{"positions": "rope", "rope_theta": 10000.0, "parallel_block": false, "optimizer": "muon_variant"}
MLP neurons of a small language model. Each row is named by its layer, matrix (gate and up: input weights) and neuron, and shows model dimensions 0-191. Each number is 500 + 40 x the weight over its row's rms, rounded and kept within 0 to 999. Numbers have three digits each. A neuron's up and down rows have the sign that makes its largest values positive.
After each neuron's rows, "fires after" lists the tokens most often just before its 100 highest values on Wikipedia text that the model never trained on; "fires on" lists the tokens most often at its 100 highest values on Wikipedia text that the model never trained on.

L2.gate15:503508530508495479472477413517525554556486496509507431563527459443538483467522532503535507473504531455466564539492504490501517501541549516513457529447486480501500522498499478417491552486452522539414438552496525439514475500489475464495499494455458465499432519451537441504451496479508451449508445461466438461540527463514526550590518490467479451478406456442608515524486524498537458495517486588543422465511533526530448481525570462494490567481546526506505478567526471573519468520578487549511558509484537465571485527542478470501478475494549457470504495418472570364529519550500545575
L2.up15:479474556441421517471488586432518532560581521511544554458522475520458514458439509553483454509530543473442466492471459495483524503505611581405492548461483453506522507469528481534476452556489557544499380496523454515497469477465470479538481535472473441520522518480519509438448437588509505464489458553560527548530462474476465552443478512439497483498460519501519528500516421502528485513501485487457488546515602485537501485507438439557485489451488491543590433530532474498513497550487434470550442482469533476553549481511424524522471534446433475494491482471496523456465499444500535504
fires after: " 6", " 3", " 1", " 0", " 7"
fires on: "–", "′", ":", "°"

L3.gate273:495466527517521517492438545490503503542494526440451438540428567491520479529550459510512484479483457569468482485427515539518456528486466461500506603539491479463444555507498514541476446527481537519481494500524554573458524410487487575456452508535525448449428531473478526473486504454454503439537599517458464467516458533495429487489548529469409461520514490434497512432494412502529453494477479512582523561488557507498531476470545533522547535559515552483545496549413509476446452494442444370486525501494490489584517458479539484545544502500471475526524461537515523515567510489533558488
L3.up273:530478472489500488491522466474436471575519441487422487453465531563528482523511520500477558503533506506555424522489428473494489487467479495523552562564592496506536551512480469506433429599536509516612441431523506492445493444517489626519496522549452510552508498467493503483525445486507567494469412435526513486547487492439498466474540545547508466468506463484531546500493552514510536501456545529470505475541466465483535493476467466500497537548497451491449469520516583434567466535514483446535502514512538570519454463532397483496506512614457472461563460507481491509491512509571457515
fires after: " |"
fires on: "\n"

L2.gate148:478500537539474481490515456444557408490452538449460484531531489529618480508466532455537524500553494403527423445490525568508557476499508442467515540512535555474479483411525505518507487523492474497499486485500515503427459493469540447482463469541434589488501516519461532496530429512513454477486478475531546495572469462499446551512458479522554433449576537500471512481520478487448464473448562496551531483549571509459549532493585584430491531496553480510530516471534516519554498438459444496451553426412505517503494465479484520542497524515473527529427597480502456502532435532505465528
L2.up148:521536545504467487467481436540497418516493572483506507577454503533519557449516551486513549494531506455459526520492509430505430467463495502521464546515596498456447496445500498517447455435496467530366519457559538505551427505462503443521514492498526565505487510552494563507499578486504448465521487488496609548525522563532455561480370546486502508445507514512536533536439511500476530493529462550558498447517530425529595533532578510476448467497497508524580504551517539525512556481528505485485475466445468477520439516438459508460512553505500453488504463531503507447491491553503480552
fires after: ".", ")."
fires on: "\n"

L3.gate307:516563456530483517452497524523542451511524432473525480548510467465442448493478502580475550588539453558474507590498509522409419477474583531478534495531522471582467461553514481538459495526474578587455540483449560482500566439572509461561488466490531512494516550465470439498523523514492494478498464451551444489448595424553509495514514463507538473561532445555489463528570469504493481486473499486470468451524589438490473455484534508466510548460542500477496422487526464514504497467603512491477516483548490463586539508493534481503523498580472539480549479514496503444490459505515451525
L3.up307:553532545474446497520527498503516475505526515459505533491543517418442549437448489450506559510507526544486551556460551484429426492469467494453527500521476526532540488537398519502526470594455475562422515563485511472466575449555560471466541463533505529527522470476491475507450516491438552507467467415489428577498475494541471534568495468480487480491419538549511495469548497508587476478486473462437520544552489520469526474470548473556526552444519535460612462517488462545437482489483526556556560518456496512535497504468530473469522515558488480539484547522431493565499579525473563486
fires after: " |", " 0", " 4", " 1", " 3", " 2"
fires on: "–", ",", " −", " ft", "/", "°"

L2.gate311:515476479542520466509486460564473528582566464507471484489568497552474459572562552521471523482479479478508529429508443550513553528460452501503459517539573487508555580491489500522518513596540543511535475437431524523493502495526479497462455512523475455559533438383479486419529419517490539498479572540523458472511471493459485444512532491544524473525535469441503508500501492533474482525517631493536447545436557464438495565475545403500511536536459465438500451478510511497511466525497512487445485482587545491560490463431483514473533496561480479445540499460560461476491434504536537520
L2.up311:526509458521477489483500581500508433537527526449459474461497467517462450514563659455445499476537538519447442506482407520450524407472531423598520587425510471475526555521456522509459508545483499524411525507510429419524488498488522488505521430534470580481526501538514556573462500484537500475567533488511415473461531480568522533470531374528500492541482467476511526590471515528436453481520507481499581521484510470514519484461478458514508548522490491475512547497495506456484454495521538485480482482574498498497507503428475492457486469521494509497546489509464515501492450570503521521
fires after: " |"
fires on: "\n"

L3.gate34:490512499512524538487562413511511541468485481531572476500493601474457497478403526491504492491461445491526541560526496479465474539533446477414498530544471505518418551540455473517497505534465549499583469500495534525501547450558480491530552511499539458505508443291464482475498454462485492467507565520492557484530517550462477467514531562553511484458490516516463493536600523505466466523497434522424475527465504493508465543542514493456491479518493456536515499539519559533455504518453499448469554456530486456438529464426572446464500492498518516457467498482499503584528570529527541471
L3.up34:469472553551511491460544515495556521519459533463567510473522553438506469509436490495515462488475450442434584540519436544542474485492481501472498541510529473465497530435434466439545476467477529504493471559472507435478443489478539519498545486529476483476505444450451553379509522469505476452562578563388523517575565602429498449451576542508451466411486546479533505494516478516548412530511494498454568509476457469505443539534505523469524537515512476524529487501474523537445560537445492460487551462580488485486485507508488501514465452504569481458488519498531497518514575512549543500
fires after: "\n"
fires on: "==="

L2.gate333:515535561488582576511445449522521499568553561518424523510535492595505512544537469484548447550579489497526527476508496517509434442542573525480505539457456555483487461516513460561510529390563489580449500523405489471536542517552458568439547571583478448511529553513535503529547476515482537517543472520457501486480505487458549475481476487504453498511492445537538479480462544539558387558527464481391511470492511489552526483433453486437471499478480526470541543504382461541465526525538464519483502464539479494512464477473504521505509504501481510456485492477476489506522552524469485513
L2.up333:492447541514508531498447508445503453542514533560514474479495544529480483540502451486507460494520476490517463438516497481527460425487514526493425596479437528463540484530582522490490550528550458645410519546415506500564528507577522608465524527602503485574494534517558492478502470462476516526490441541507415554498519503472530518432488531473520476487476496502572463420503498554531491459503462510446485476548561496514463478443498495500475464520470449498562566532487472583511449524461481501465521451551460485516461506452569481473559463542445455472461468477482511463525510524481558509
fires after: ",", " the", " and", " |", " a", "at"
fires on: " there", " business", " Mark", " mot", " Australian", " Cap"

L3.gate128:544476558477486525558443504534524550483442467454537510495473482472548438405542549566572460543546460458509500481502513460473497481471512493520491551490514551470530578506479505514556507545490477449551447516452561546458460492392516457570458447472509607444510468515520533424489475498506456527457544582512556475503471534495509523446492500460523515511524474475478496504513435486503459468491530477561442463490521548513515496458511542531416561469429472531570546486449538481436464565486516531559532532486463523543572496543473489499418514449494477425584487566514506517472520517449447556
L3.up128:542544532475510497429528551510462507495465479545521518567485536478485564525530517491559477510537475545487492549520462532457548512410480529458524507502562520434581435507535531571529521488513538484570458534502520464569477518357516469509510496442544534569507525533472518433472462508439488507520455557496497473517468545519489534537504484540532581518483471441538506526517510560530501487514525434473525592477481487570483468473469551556534497417516506484561512469510455437396456566489520461462502547524417562501466533512554512484504496536514538493517496540582489524414427529447491533
fires after: " p", " J", " P", " E", " D", " El"
fires on: "g", "on", "ing", "en", "iber", "s"

L2.gate349:417558482468394522527549432522474524440444483445504542541571451534490543454570571529427504581458430423528489473505465551454489503578506445462523450480491457502569518512498477560493484463484532537509436442492498507497477501521485503451542541509500521511476527497511604482525492493563477491525487511503501537520517540532541496461455481419477499450546494550556483486517474356546527524556483544424475464472501523471547474565543535507484509552515520576471467592517508546509503516493472576569491514486495498511516444510509494482547508536521500519440485471451535513556557491449458479
L2.up349:506513556499588458579491539528487512487530467537465534523564473482500554535508521498500512527522493516488490398448523518523483466470509459333516481454623601547537513482545513472558517489484524513496426518498556486453574541518501531489535513459534466449552447468459512511571523491523486443487471493500532496539534496544529477525524509509478486600534586435484504492571533466540469476516530497509465488469472519456506432444502503408468495509486520524532500428530455466457465538397546560570477493537496516519554470495534484411526499474512571477525492490514519545537501459496479497
fires after: " the", " (", " 2", " in", "A", " 3"
fires on: "nd", " early", " phot", "rd", "d", " All"

L2.gate94:506465515470481462584547410477502465532495513460534501523473547517491452544540547595361448468474465513457527497456576542463483449488520464460521483507493493555520505459444491469468418505535527425516540523467455473437504502533534527484487503479467564464539482527500504567468513533527479485513502423478433479483434484513501460476560478564553485552599499514533514437528538511471471461491509449534510503536492481499528549511606493565533551502476529489489445433480500471408425525493514461487421527515475455520505461546562562509541419486551514525556515521489474447442499483486456462
L2.up94:468522540491478483510455451561488529523476526481534531442531545520484543505487491521555439390476436515504500505557508538520547537573571594483452510521529448501477453561521439529484528483441505508434465473540452510471433507482492550536478587535476487551515508506529476509529438431535484488554521429616537538577497474512540471514474513476535492480526462490477551486418516485480472476471425569489532431447493453495525415528467478434518496448461521449540523494517510512523533467469521489540537458469479553498543506514466430473490538505551431527523492418562529515538605528520436516
fires after: " B", " M", " m", " b", "B"
fires on: " sup", " most", "att", " more", "a"

L3.gate514:496454510481489578545491483471514516503526486528419501537511499500475489431558498508486504461575527442526529556445405474525478488568593460539555481481478426533531493474540519529515481573549512579468549482461524507488555465561429495517468538534533566540564513471447528549496471513503562481466438518535482462438435433445572530507573513485450429505589499501509532567476540503548483532506460419464487520507524499480518447433497512507491559495463540488485470538506379507482504452491558505529460521550538452500447421479440497459502424455468469496474471490480496455469552508505485517
L3.up514:595514467499514470466490468519488504556467457474506487469556518529449482457471537535525628528501434532583474539443562459528556485520506499490500526518474529539450466491499462479545490429474479494513494519517538521475517519495511490544417438525418487508550459398600491566499478462558501482520476497437496457527517420481506477505466474512489488527436543506581501461535452536489533475485526481591486444489519484437473498483512484540506493533553517492456532471474486473545540516506506368592512431379508459523464446490488551476517492547517505468501470492448588493496521479553524457
fires after: " 1", " 10", " 9", " 2", " 8", " 3"
fires on: ":", ".", "–"

L3.gate98:530507518474480444409535433514506445510546499502489565547484475471456517544484493479576475475526451528532458512521459497609498449491485448556453522574485467498503540500514466536523549478465465526459538475509492442523492516520540533498515492555498463457521478534523478494487540548468492548531448523523539468538436443505497478566439499522485483471463525450518531451514488508444503524460521516499491526468526508603540523446517495445499485470437463513413503525506508508469456497496494367553522454522513464505506649520422449488433474414521486531459419567492438457544471433555527444
L3.up98:480480509471487520526492468501474433500484510477483495494523516490565448502435460520519526489527472615468497517523372455512507481466478479408447490493548525500453506494500434471485570581470527572518519469476467549496544456429532429534530504453512473415429517523551477467457467512505499490490471525490441580469493503486445498451495464441566570529512496508579499575448482539523503444516471500436502593502447489490572458547487471490486491459485543512435547540503465448429485467537524465563460525436452492533476463492519427556515461571519477565531481592496496497466459517505526522
fires after: ".", " G", " |", "G", " g"
fires on: " A", "e", " Be", "h", " re"

L2.gate84:507416477480486510479470551460508520487508511485503536456424512519519572509519507530507536609509526536470537483520468551468486487453529465485565523462403488448467516500482478459513458439532494520537534476584586455539481501544487552585525525430494556524545494517444491450434502469553447515567528527570567501541459485490436498446426461534503466612559466496568451479605556422509532477490515460505474510474485554462405514532503496559468444471474494518476509470485421552516520514550459472477513419502467448552483502463457461474537490542539471513484535495496492485538496492525467509
L2.up84:527534475574486545459524465469454544432472469482507525568480578445509509446531470442513495468479501562466583478482421506497597477495520461461487562487520517527514547522450510490515500510524502476452528473451462457550536495472527466473469533506560549498507555489535467432465466498480451422569533544554500489518482584510472457481511477401493474430507506479456470464623415475551553574525527492471479536569510559495492561453505517485494498540524533488519437447544485542532511526516519485531536490482457458435491477432505571550482500526519536447424509420489502535564574487496477479
fires after: " the", ".", " The", " a", " of"
fires on: " most", " However", " all", " these", " small", " because"

L2.gate58:525481424570460448515471430534531448520523497529512499503473537489511442488500527522468473465596485491421523480489444443498558471491507509482526476604490499513477442439484543463530505551530472549526460505580497565557523479547522514490502567497521525466494465495430535493454463489472456545509527499489493522533444424503548541474606500501585403485499526514456582486441481512460482512450445453543511493479424509495529581504532469492513581460518451405497553461470533455486444585436521564533459469486566495516476522525572548518507446475491543531493477537490536477463468455523506520
L2.up58:482453504481532470486501566537497507496449467567413469521559514502498460538500492504526509556468443447473542451456452508455496556532502484545553553536542541572508495485510515433486550456520463533553554502433503511614512432568484537475437493472508457454440553496495421528404547480452541494526533430479512462478422471478512515530590475524483489504477486437468477475502542436496481490446476564504487474502576431438543531448504471512538482554435534441529509464422536533468508460531460485524444493576473466479525513544498475512529479490547542439475446517561473519576505476452489525
fires after: " B", " New", " in", " M", " m"
fires on: " York", "ang", " Pal", "ox"